config = dict(
    num_hidden_layers=9,
    hidden_size=512,
    num_attention_heads=8,
    num_key_value_heads=1,
    head_dim=64,
    intermediate_size=2048,
    vocab_size=10389,
    hidden_act='swiglu',
    norm='rmsnorm',
    norm_place='pre',
    norm_eps=1e-06,
    positions='rope',
    rope_theta=10000.0,
    rope_fraction=1.0,
    qk_norm=False,
    attn_scale=0.125,
    bias='none',
    tie_word_embeddings=False,
    parallel_block=False,
    extras=['capped logits'],
    init='normal',
    init_std_qkv=0.0123,
    init_std_o=0.00289,
    init_std_up=0.0123,
    init_std_down=0.00145,
    optimizer='adam_variant',
    learning_rate=0.000551,
    beta1=0.9,
    beta2=0.98,
    weight_decay=0.28,
    lr_head=0.00693,
    warmup_steps=292,
    schedule='wsd',
    decay_fraction=0.666,
    decay_shape='linear',
    final_lr_fraction=0.0,
    batch_tokens=131072,
    max_seq_len=512,
    doc_mask=True,
    train_tokens=1476000000,
    max_steps=11261,
    dataset='wikipedia_en',
)
MLP neurons of a small language model. Each row is named by its layer, matrix (gate and up: input weights; down: output weights) and neuron, and shows model dimensions 186-313. Each number is 50 + 10 x the weight over its row's rms, rounded and kept within 0 to 99. A neuron's up and down rows have the sign that makes its largest values positive.
After each neuron's rows is what it responds to, as a language model described it from the Wikipedia text at the highest values.

L3.gate1071:50 60 42 52 40 48 53 51 35 47 60 47 60 47 40 33 53 56 44 54 32 31 52 45 60 30 62 57 38 44 64 56 47 48 71 50 58 51 45 47 32 63 56 73 37 50 51 59 53 57 61 53 52 42 54 46 64 61 57 49 57 54 47 50 49 57 44 49 48 52 52 53 55 64 37 53 51 52 53 46 53 43 51 50 67 64 63 45 41 38 46 52 34 48 59 38 61 39 40 57 72 46 51 67 48 58 62 32 42 59 59 42 50 53 56 59 48 53 52 37 59 46 43 58 42 47 51 51
L3.up1071:31 43 63 58 27 49 70 55 43 51 70 57 62 48 52 51 80 33 62 50 69 56 64 39 60 31 60 60 47 59 53 47 58 51 64 43 48 43 36 54 55 49 40 57 58 47 45 53 49 64 71 48 62 63 53 70 48 61 40 43 48 51 57 45 56 52 57 73 56 52 70 72 51 64 63 42 39 42 46 43 44 67 46 59 65 58 55 50 34 39 39 36 28 47 58 40 41 63 57 56 52 50 68 55 59 50 55 50 55 41 43 32 49 58 50 42 45 53 42 51 37 27 60 46 35 36 51 39
L3.down1071:60 53 55 55 63 59 24 62 48 44 48 44 60 64 46 53 36 38 37 58 45 52 52 49 59 44 41 49 53 21 43 50 45 41 32 56 52 43 36 42 52 75 56 48 36 55 33 41 48 45 39 53 55 49 39 39 61 52 47 50 55 73 41 61 52 60 50 45 48 54 56 35 54 54 34 53 57 76 54 66 61 59 38 29 45 63 48 46 71 52 45 54 57 43 49 51 65 29 32 34 50 47 45 34 52 47 65 45 51 67 56 41 58 55 44 35 47 50 42 46 54 78 66 28 71 47 42 58
Responds to: Clause-linking words. Relative and complementizer words (which, that) and mid-clause adverbs (ultimately, already, since, yet) that lead into a following verb.

L5.gate828:54 48 61 61 47 55 41 33 38 53 43 43 45 53 50 35 54 58 45 40 45 55 56 56 56 49 69 59 65 57 44 59 46 44 34 45 67 54 41 51 52 58 49 44 56 45 40 61 49 49 55 60 51 46 63 36 38 29 41 37 55 53 50 46 39 43 36 57 59 65 58 46 61 26 48 58 41 58 40 53 34 41 53 48 37 55 51 41 54 69 52 37 37 48 41 60 43 55 60 54 54 47 44 31 45 61 41 28 33 52 46 42 57 55 29 53 54 55 55 25 63 39 48 43 51 47 53 55
L5.up828:55 56 66 63 51 52 32 23 27 48 43 43 55 61 50 26 49 60 55 53 41 60 52 51 51 53 62 52 57 54 39 42 47 57 46 59 46 70 54 59 64 41 57 46 68 55 30 47 41 54 62 74 48 54 57 39 53 50 36 53 53 41 40 39 42 42 39 56 53 53 62 54 58 34 52 53 40 71 39 61 45 66 48 68 48 46 42 40 46 53 54 70 37 39 49 61 54 53 60 54 47 47 32 43 38 50 53 35 43 52 47 35 71 62 27 61 66 62 57 53 52 48 44 48 47 44 50 67
L5.down828:50 53 54 48 50 48 46 30 25 27 48 54 50 50 59 36 45 29 57 59 40 43 53 53 45 55 57 58 61 44 38 37 42 51 57 44 56 54 58 58 56 60 57 49 61 54 49 61 41 47 47 61 47 53 56 68 48 54 35 58 57 45 41 39 46 52 38 47 47 59 45 47 43 61 43 32 29 50 47 57 53 47 42 35 71 39 49 49 53 42 42 43 61 39 45 47 52 44 44 45 59 58 42 51 51 70 52 47 40 37 47 50 45 57 35 73 53 49 55 42 55 49 52 52 60 49 45 60
Responds to: French/Romance name pieces. Word pieces and articles inside French or other Romance-language titles and names in English text, such as La, Le, de, -aine.

L3.gate193:52 28 54 41 46 65 50 40 40 49 61 50 65 57 50 34 54 62 67 42 54 66 50 67 40 39 47 35 52 56 55 29 48 39 48 51 49 52 33 53 57 44 49 50 64 56 60 35 36 54 45 63 47 42 52 58 38 47 52 61 58 40 43 45 30 72 43 40 40 50 55 49 52 56 57 52 41 53 46 50 36 50 52 58 37 57 64 63 34 46 55 57 62 48 39 38 53 44 46 29 59 47 49 47 63 45 40 54 44 59 46 41 47 36 53 30 64 38 51 42 45 58 52 47 62 49 56 36
L3.up193:64 54 52 47 56 45 53 38 44 56 53 58 41 34 49 39 49 54 39 60 46 63 34 43 73 36 34 46 66 62 50 45 63 45 38 53 42 63 43 65 63 47 64 43 39 59 49 56 51 52 54 63 53 44 58 36 53 60 44 40 55 45 43 49 47 47 33 50 51 41 56 54 55 68 46 50 55 71 43 64 54 45 39 61 51 56 59 61 52 52 56 42 55 49 38 70 63 43 44 45 63 60 50 56 54 38 55 44 42 62 49 33 67 48 59 45 61 53 45 65 51 53 54 49 47 41 40 53
L3.down193:51 45 37 53 48 26 53 52 56 67 62 49 44 45 49 65 55 48 58 54 41 42 56 45 44 66 66 73 52 41 40 45 41 54 44 43 56 35 64 53 32 52 52 54 45 41 52 50 63 60 45 39 60 55 48 59 46 39 55 56 34 48 55 26 59 59 55 38 69 52 44 50 64 33 45 43 55 35 41 61 50 45 58 41 70 48 45 25 36 47 52 46 40 50 56 34 30 58 37 56 40 55 55 54 54 60 53 47 66 45 57 70 36 69 37 69 39 55 40 50 49 48 49 55 36 56 44 65
Responds to: Mid-name and mid-number fragments. Continuation pieces inside foreign proper names and numbers, mostly in tables and lists, such as Mé-hat, Jo-bert, 899,440, FT%.

L5.gate723:45 47 24 39 44 51 70 50 59 48 55 52 60 49 56 42 58 48 59 29 35 62 64 55 49 60 69 60 64 55 78 54 56 48 29 52 56 53 53 41 47 42 37 34 51 51 62 48 69 58 53 43 54 47 56 43 51 43 33 46 51 60 79 66 47 56 68 57 55 58 65 49 71 61 51 55 62 63 46 41 40 57 47 56 48 58 55 35 74 43 31 58 55 65 40 65 35 47 46 41 49 64 47 38 42 47 53 52 48 46 49 56 54 42 69 38 43 38 66 50 55 46 53 47 55 62 39 57
L5.up723:58 48 45 36 59 55 51 63 64 51 48 45 60 59 37 66 52 41 54 63 61 65 47 61 42 56 44 66 53 44 51 40 48 52 36 51 73 42 44 43 42 70 52 40 51 55 69 60 52 63 55 49 55 40 50 47 56 33 41 46 39 51 56 59 57 40 37 50 46 62 50 53 52 53 57 61 31 72 38 47 49 49 64 40 39 37 40 46 50 44 34 51 51 67 37 57 60 62 47 41 53 60 47 43 55 39 51 60 60 37 55 60 48 43 72 64 42 55 47 62 66 52 56 47 56 56 37 50
L5.down723:67 53 62 47 57 61 45 53 44 51 56 50 58 69 52 48 39 59 40 72 52 46 55 57 47 38 39 48 60 51 37 43 56 62 52 51 52 34 39 66 50 68 50 55 69 56 66 49 47 47 56 65 37 36 34 53 59 49 62 30 52 39 47 38 54 60 53 44 32 61 66 60 55 60 54 29 42 64 60 53 49 48 57 46 34 53 35 50 44 51 68 30 39 52 62 40 56 55 39 39 34 47 47 46 52 46 39 38 62 59 52 51 35 47 55 55 60 70 38 53 63 40 31 63 33 46 50 54
Responds to: Copula before role predicate. Linking verbs and commas just before a predicate naming someone's role or rank, such as be, became, remain, is the, and commas before appositives.

L5.gate1699:46 44 55 46 45 42 60 49 38 64 52 47 45 48 50 47 62 46 49 38 36 49 57 46 48 50 41 46 66 42 57 52 49 51 42 54 57 63 10 62 59 68 55 54 54 45 55 46 46 50 48 45 69 55 55 51 60 52 57 52 43 46 61 44 46 54 42 48 66 45 53 39 51 44 47 50 46 49 45 51 35 52 41 34 58 62 67 46 60 42 57 50 49 59 61 64 52 48 61 22 55 36 55 47 56 64 49 41 38 58 57 42 37 51 54 45 53 57 53 61 56 47 45 39 50 71 57 36
L5.up1699:45 47 49 51 52 44 57 59 40 64 55 50 33 45 35 37 68 34 53 41 42 42 45 52 61 47 39 44 62 52 65 52 52 46 43 50 44 52 14 57 31 42 51 53 68 43 36 37 56 45 52 34 70 44 59 56 54 43 58 47 41 65 81 40 46 53 53 61 45 47 53 56 54 38 40 58 50 51 64 74 27 59 51 38 80 47 59 53 48 49 51 43 47 31 46 48 47 41 60 57 61 37 44 41 60 63 60 39 60 68 55 41 32 44 56 34 49 56 57 46 52 61 40 25 40 49 58 39
L5.down1699:58 49 38 39 61 51 56 58 46 57 46 61 39 63 52 40 56 38 71 46 39 55 58 57 60 36 47 39 64 46 63 44 45 50 64 62 43 56 44 48 56 50 57 42 44 42 31 34 30 42 43 56 53 32 46 44 60 48 62 49 48 63 34 40 45 60 54 59 34 36 54 57 61 42 47 27 43 70 33 51 46 54 54 57 66 42 51 44 55 54 56 61 44 31 52 60 52 53 50 30 45 29 56 67 44 55 45 45 46 65 42 37 40 68 47 48 39 61 55 48 52 52 34 41 39 60 41 54
Responds to: Plural noun endings. Plural nouns, usually their final -s/-es piece, often as subject before of, are, were, e.g. cheeks, knives, leaves, whales.

L6.gate1009:53 50 53 46 53 43 46 48 46 42 49 50 62 57 70 38 57 63 53 53 40 57 59 28 46 52 61 58 50 58 48 46 47 60 38 42 44 27 53 45 67 52 43 51 70 54 54 45 52 54 52 45 58 53 63 42 47 34 54 70 68 33 48 49 58 72 70 46 61 51 51 50 68 45 27 59 48 60 40 43 46 51 47 48 52 62 67 45 45 56 48 61 55 42 69 47 45 55 37 62 58 46 31 44 51 56 47 46 50 55 58 45 57 39 50 37 47 37 53 54 62 38 61 41 61 52 42 66
L6.up1009:49 48 37 38 48 42 59 53 48 56 31 32 62 41 44 55 52 51 50 51 38 54 45 64 60 50 67 49 57 51 52 58 53 55 43 59 39 52 44 47 49 53 49 51 42 33 54 36 68 57 48 29 53 62 45 51 42 42 52 47 40 41 39 60 34 56 45 58 67 45 48 38 58 47 52 61 45 57 62 31 55 63 58 52 61 31 56 61 45 59 57 51 53 65 55 61 55 57 56 43 52 35 63 48 54 46 39 49 56 46 43 49 43 50 57 71 45 50 53 47 62 59 38 50 28 33 38 47
L6.down1009:47 27 40 45 54 60 46 40 58 57 40 51 50 50 49 34 54 62 55 36 42 59 42 33 42 70 53 42 38 53 52 58 38 42 51 54 49 54 61 56 56 67 55 39 44 48 49 45 50 47 44 60 54 52 47 47 39 38 52 46 45 60 56 38 60 40 60 45 38 68 52 63 49 38 57 54 60 56 26 60 53 45 49 61 58 61 46 43 47 44 54 50 68 36 60 45 58 45 58 25 55 57 52 32 39 45 37 51 40 55 46 29 62 54 45 34 45 44 45 57 54 45 52 52 54 62 51 55
Responds to: Mid-word name fragments. Word-piece tokens inside personal names, mostly non-English (Italian, Spanish, Turkish, Polish), such as Butti, Olivier, Jumblat, Giorgio, plus a few mid-word pieces of rare words like obliquely.

L5.gate383:75 70 56 48 50 38 48 56 59 68 55 61 56 37 38 63 64 55 55 49 39 52 57 42 48 50 52 61 58 50 73 48 49 51 53 39 44 32 53 34 49 64 49 48 34 56 44 44 50 46 36 56 59 43 28 58 50 40 50 55 40 57 59 60 25 54 53 58 69 51 69 58 57 46 52 59 44 40 55 28 42 60 35 53 64 43 68 67 70 57 54 54 46 39 33 40 43 48 45 50 42 39 60 41 55 46 65 52 41 58 51 42 52 37 57 59 43 57 60 35 49 54 52 50 46 38 41 60
L5.up383:41 52 64 48 63 37 55 59 34 60 42 37 52 52 43 50 61 40 65 60 41 60 55 47 44 36 34 31 45 52 58 47 44 43 56 58 62 48 42 54 46 46 68 44 27 52 44 60 55 62 50 48 57 51 56 65 54 70 56 48 74 49 44 56 48 63 31 56 29 49 54 50 41 51 55 53 52 65 42 80 40 58 54 54 30 50 62 39 37 58 31 33 47 27 70 51 52 54 47 33 47 55 36 68 59 61 37 51 51 54 55 63 57 55 59 46 64 46 56 64 72 62 46 49 65 57 47 50
L5.down383:60 41 54 46 37 68 38 53 56 53 50 56 67 61 52 50 63 43 26 45 42 48 46 42 62 46 44 50 43 48 54 54 32 76 41 48 55 64 54 51 52 63 45 44 64 55 42 36 37 46 48 41 51 41 58 44 47 49 44 57 36 73 53 52 39 40 47 55 66 54 58 43 40 51 61 36 32 49 47 49 65 51 45 50 63 52 46 52 61 43 48 54 46 65 46 71 44 54 50 63 51 34 79 46 38 51 48 59 60 51 52 40 32 53 41 50 56 60 50 40 47 37 61 56 54 46 54 47
Responds to: Function-word "that". Mostly "that" as a relative pronoun after a noun or as a demonstrative (a region that, that line), plus "which", "not", "it", and stray number or markup pieces.

L5.gate1080:46 69 41 48 57 63 54 62 49 47 62 50 61 71 37 33 67 58 60 43 48 55 51 50 48 55 67 51 47 66 63 47 60 34 44 57 34 44 57 61 55 56 52 57 54 46 46 56 49 46 49 47 41 60 62 61 51 48 43 48 50 46 51 54 60 53 63 36 51 60 49 35 46 51 38 39 48 54 42 44 49 50 52 70 38 45 49 52 51 68 56 58 54 39 64 40 55 41 52 47 40 72 25 33 35 54 46 51 50 51 50 72 39 53 39 28 28 61 52 46 49 48 39 45 51 46 51 49
L5.up1080:55 46 60 54 50 35 55 31 45 49 48 53 42 45 70 55 35 47 49 43 49 52 57 48 55 48 44 41 58 61 36 53 27 49 56 47 41 54 54 37 58 52 46 38 50 62 56 62 57 63 54 25 51 45 49 62 47 60 44 41 52 48 47 50 55 61 45 57 41 31 52 52 47 57 49 44 61 49 54 77 50 32 53 46 43 49 37 32 53 42 36 49 45 46 19 51 49 54 58 58 44 34 61 66 54 55 51 53 66 46 50 44 54 62 40 51 50 53 49 58 71 41 45 70 49 48 37 57
L5.down1080:68 58 35 42 54 50 40 40 48 45 56 51 53 64 43 38 59 57 23 41 61 39 64 46 45 59 68 57 44 43 51 49 50 59 18 47 51 46 70 31 49 45 18 42 44 35 47 51 38 75 48 62 60 63 59 57 56 51 32 48 43 63 64 27 43 61 60 51 37 59 53 42 52 66 55 34 49 74 61 46 49 46 65 56 40 46 37 54 45 64 54 50 43 41 56 40 39 48 35 50 49 79 44 36 40 46 45 48 59 39 57 39 46 51 29 54 48 61 45 62 62 46 63 45 53 70 58 50
Responds to: Surname pieces mid-name. Word pieces inside a person's surname or middle part of a full name, in lists, tables and bios, e.g. Martin-ho, Ferre-ira, van, de.

L6.gate1571:45 67 47 51 63 50 39 42 34 52 67 54 43 66 34 47 51 50 46 50 63 45 60 57 63 58 49 60 51 51 75 51 55 55 57 38 32 53 35 66 56 53 47 57 56 52 54 41 47 39 34 56 71 36 57 57 33 50 42 54 37 64 49 62 55 63 43 44 56 52 59 60 56 51 39 50 47 54 52 64 44 53 40 48 59 65 47 53 53 65 61 56 33 42 58 58 54 65 59 27 50 56 48 55 34 52 52 40 67 57 42 38 46 51 52 40 74 69 58 54 59 45 45 44 42 45 55 35
L6.up1571:45 54 54 63 56 48 51 36 49 61 67 68 43 32 43 30 61 53 53 63 36 46 52 65 65 48 51 38 41 41 62 68 53 54 58 53 58 34 22 64 61 50 48 48 42 51 35 50 65 42 47 46 54 47 66 66 50 68 43 68 39 60 60 53 50 59 44 53 67 55 52 59 51 61 55 59 61 44 49 44 46 63 61 54 60 54 45 51 53 55 55 49 34 46 68 45 24 38 53 56 45 49 51 68 49 83 58 33 49 46 54 42 49 50 36 48 47 39 45 33 63 28 52 44 27 41 62 36
L6.down1571:57 59 33 38 61 49 52 71 41 55 71 47 41 44 57 56 39 32 56 52 44 47 41 51 53 49 55 59 60 37 53 29 38 53 69 48 66 47 49 48 52 76 50 56 56 40 60 40 42 53 49 49 40 41 50 44 52 60 54 49 53 60 45 46 40 64 61 69 46 40 52 56 42 39 59 43 52 50 44 48 46 36 50 51 44 21 31 52 51 39 57 48 48 58 57 66 79 39 47 46 65 43 47 39 54 46 57 33 48 60 43 53 37 45 51 43 44 41 55 48 50 54 50 58 37 69 44 46
Responds to: Plural-subject marking. Plural noun endings and the next word after a plural noun, such as "kn-ives", "squad-rons", "hors-es", or "who", "that", "were", "are", "remain" after plural subjects.

L3.gate1087:35 59 45 73 43 54 52 31 34 48 43 57 52 55 52 56 57 54 53 47 56 46 51 66 43 67 53 51 45 41 63 40 58 64 39 36 48 43 32 52 41 46 53 47 57 44 31 37 56 41 60 36 62 40 63 47 55 63 38 44 39 72 46 46 33 61 31 66 60 50 44 35 57 39 56 43 51 35 57 38 38 56 50 46 57 67 72 51 54 51 54 45 47 53 54 36 41 54 43 50 46 56 31 51 45 66 50 45 63 57 46 64 21 52 54 34 47 59 52 51 61 37 42 28 52 41 64 39
L3.up1087:52 65 38 47 70 27 38 30 55 63 65 63 49 50 58 49 51 43 60 39 74 52 41 46 47 57 48 30 48 64 50 59 36 44 51 56 36 41 55 58 42 56 56 49 62 53 35 37 62 58 61 57 39 46 52 60 62 36 59 50 63 56 57 41 52 56 43 59 59 34 67 57 56 52 45 50 47 67 46 54 17 51 52 51 53 38 44 30 68 54 41 55 51 38 42 54 62 44 38 56 45 49 43 61 56 78 44 38 46 47 48 68 32 57 54 47 70 43 51 68 41 51 41 38 69 46 57 44
L3.down1087:44 50 39 42 51 65 45 58 43 54 65 52 30 59 37 55 52 56 66 51 42 44 59 55 46 48 49 42 56 37 42 54 46 60 42 58 28 52 54 54 52 53 51 59 51 27 57 35 49 39 43 48 41 44 41 58 48 36 38 41 45 44 59 35 55 78 67 48 53 51 65 71 51 30 51 67 38 47 51 47 44 55 44 65 53 50 55 64 46 42 43 65 45 47 48 63 43 50 44 53 43 44 46 41 42 50 38 71 52 56 30 49 49 41 56 41 31 54 36 75 45 54 55 61 47 51 55 46
Responds to: Collective group nouns. Final plural suffixes or words naming groups or institutions as actors, e.g. Oir-ats, Buckey-es, Prussian authorities, the government, the police.

L6.gate1940:54 55 53 32 36 60 40 39 58 42 51 46 59 62 53 51 63 67 72 43 55 47 50 33 48 46 48 37 66 42 49 37 38 32 47 51 36 65 42 46 58 33 39 40 67 53 39 46 68 45 55 28 64 39 50 57 56 62 41 49 64 44 65 44 32 54 35 51 64 64 57 43 56 31 30 49 53 50 53 44 62 61 54 49 66 46 62 59 47 38 63 58 75 47 57 63 50 55 56 47 39 61 46 45 30 56 59 50 28 58 67 55 63 50 47 44 33 47 49 45 51 59 58 39 52 52 62 51
L6.up1940:42 51 42 52 41 86 53 48 53 62 60 48 66 56 46 59 73 46 51 51 51 40 69 42 53 39 57 42 54 63 48 38 58 56 50 48 46 62 51 45 54 52 43 77 52 47 53 64 41 44 32 45 59 65 50 51 40 42 44 54 35 46 46 28 56 68 51 50 51 69 69 50 50 48 53 50 34 59 31 54 63 63 46 50 43 48 37 43 40 34 44 52 57 49 54 44 69 64 52 36 44 56 45 61 20 46 59 44 51 78 40 32 50 53 57 52 41 75 36 52 67 65 53 57 36 59 52 50
L6.down1940:46 47 51 48 43 49 49 57 56 43 47 48 43 49 67 44 53 34 59 47 60 52 54 37 41 46 42 40 52 38 49 35 53 48 46 33 45 51 45 47 40 39 58 54 69 67 47 50 49 64 50 49 55 61 32 34 55 70 68 49 42 53 46 36 40 61 53 56 40 54 47 32 50 58 55 59 61 29 38 55 49 50 58 51 44 63 40 50 45 35 39 50 57 49 44 41 50 56 57 43 48 62 43 56 50 36 45 49 50 47 51 50 32 50 54 27 47 58 41 31 49 48 48 59 61 43 37 48
Responds to: Punctuation inside proper names. Periods, apostrophes and dashes right after an initial or short name part, inside names and titles, e.g. O'Brien, A.V., B.U.G., and score dashes like 2–1.

L3.gate1969:39 51 48 53 54 51 57 41 36 37 56 44 63 68 51 53 56 58 48 38 55 39 60 45 58 54 66 53 49 32 69 42 34 42 48 61 46 62 54 38 36 46 61 52 38 34 38 45 60 50 47 62 63 60 52 58 52 61 47 45 48 67 50 47 52 51 58 27 52 50 51 53 50 56 30 47 50 47 37 49 62 42 53 32 62 46 43 32 38 59 52 52 46 61 58 41 61 44 41 39 28 65 37 44 38 45 49 56 49 50 61 58 44 54 60 40 57 38 66 39 46 45 59 55 43 50 84 46
L3.up1969:54 55 55 50 72 44 62 47 45 39 76 53 64 36 46 58 58 46 39 61 72 45 54 58 41 63 51 31 43 67 64 53 45 41 50 47 24 62 70 66 38 65 45 55 42 45 48 67 70 60 46 60 51 36 53 52 24 39 52 43 50 49 44 45 42 64 46 45 47 57 52 55 60 46 31 49 34 41 41 70 60 60 46 40 61 36 43 45 48 58 45 46 35 41 60 35 51 39 37 72 43 36 40 49 52 51 46 55 43 43 69 49 46 49 59 49 49 48 38 39 55 36 44 45 39 45 43 55
L3.down1969:54 62 57 57 55 55 63 47 51 56 62 62 61 61 42 60 34 33 30 62 60 33 43 44 52 59 45 64 45 39 54 59 67 54 53 28 52 57 59 53 53 49 39 58 66 53 63 43 57 45 40 51 62 43 53 49 47 42 54 46 54 45 52 53 45 74 54 33 41 61 53 62 50 52 57 49 60 62 62 61 47 43 49 55 48 61 34 44 43 51 53 39 46 50 55 53 20 51 71 63 38 53 49 66 52 56 72 57 44 41 48 35 46 59 45 39 42 49 37 39 52 44 51 61 35 37 39 56
Responds to: Personal name endings. Final word pieces of person names and middle-initial periods, mostly in tables and lists, as in Khat-ami, Weather-man, "Alexander J." (also species-name endings).

L3.gate1828:30 45 54 45 48 56 62 52 51 31 59 57 52 77 37 40 60 62 40 10 64 29 51 47 45 56 50 41 50 48 58 41 39 44 34 52 63 45 49 67 46 43 48 37 50 60 69 51 53 43 61 52 49 44 41 71 53 54 37 52 37 50 51 70 49 49 37 39 39 56 56 46 40 57 22 54 50 45 42 52 43 51 50 52 43 57 49 31 41 42 44 55 46 61 52 46 40 60 39 56 49 64 64 52 53 59 35 39 48 29 57 65 36 39 57 62 51 36 54 51 70 26 40 35 61 68 58 48
L3.up1828:31 52 37 31 57 60 36 60 51 39 56 48 56 53 43 59 48 50 44 59 67 53 61 35 64 51 48 31 53 58 59 54 45 37 71 51 48 38 54 50 57 61 40 57 53 53 74 43 51 55 60 60 59 55 36 36 75 63 50 47 59 54 40 63 34 59 50 16 56 63 46 61 59 52 38 62 37 57 48 53 51 37 57 50 42 61 47 59 48 49 53 44 42 62 50 46 43 49 41 60 39 56 63 67 43 50 56 37 35 44 66 67 46 34 69 57 49 56 67 55 53 48 55 43 60 61 49 50
L3.down1828:40 37 51 47 47 55 48 48 39 49 46 35 53 35 60 47 36 51 63 55 55 71 43 53 38 44 54 42 58 59 56 52 55 68 42 60 55 53 62 41 67 51 47 43 52 56 50 48 54 61 50 45 44 62 69 40 50 46 60 36 67 49 43 35 42 43 41 73 51 56 52 73 27 58 45 50 50 73 51 42 76 39 53 50 49 42 62 71 56 45 53 35 44 38 55 36 42 46 33 44 56 58 30 53 47 61 36 51 44 71 52 38 50 49 57 46 49 59 40 46 56 40 71 48 34 34 66 48
Responds to: Predicate after copula. The word right after was/is/became, mostly passive participles or a/as, in biographies: was named, was dismissed, is a.

L6.gate924:53 56 49 78 52 28 47 41 47 66 33 40 44 37 61 51 56 42 49 75 60 28 47 41 59 46 36 52 51 34 36 52 72 52 56 48 40 57 36 54 53 66 52 66 40 59 46 59 39 37 58 58 47 43 51 56 52 64 61 76 43 59 61 64 63 42 49 50 44 37 48 72 56 49 47 56 48 37 56 48 43 54 53 33 46 44 53 55 59 64 48 45 47 58 54 58 41 64 44 53 50 51 54 62 47 64 42 38 46 49 49 29 32 40 47 53 51 42 53 39 60 42 55 65 46 63 58 48
L6.up924:47 49 37 75 48 53 36 57 35 56 52 38 50 52 56 58 54 44 38 58 42 34 61 43 62 51 44 59 49 50 45 57 63 44 49 65 53 59 47 52 68 45 41 49 51 59 69 64 52 50 53 61 54 58 55 57 46 48 59 62 54 41 55 44 54 52 59 48 44 54 66 56 41 37 73 47 43 67 44 41 52 40 42 43 48 38 54 51 43 42 68 51 35 29 54 39 37 68 53 51 62 47 46 42 51 58 54 47 59 56 67 44 36 58 58 67 48 51 55 65 48 49 50 54 65 54 39 47
L6.down924:58 48 50 41 52 38 60 52 47 39 65 56 40 63 56 36 55 52 48 44 53 62 56 65 37 42 52 56 67 53 54 57 45 43 56 52 57 40 54 58 26 43 55 51 38 53 18 21 49 52 49 24 71 44 47 57 60 39 49 51 33 57 57 49 44 61 48 53 53 56 51 36 55 59 49 40 48 73 48 61 34 55 59 59 48 68 58 41 30 50 72 58 60 39 37 54 66 23 40 54 35 52 56 58 43 39 51 47 37 39 39 46 66 52 43 45 53 48 56 62 40 52 56 55 39 38 46 59
Responds to: Start of predicate after subject. Fires on the first token of a verb phrase right after a subject or relative pronoun, usually auxiliaries or adverbs: has, have, which ultimately, would have.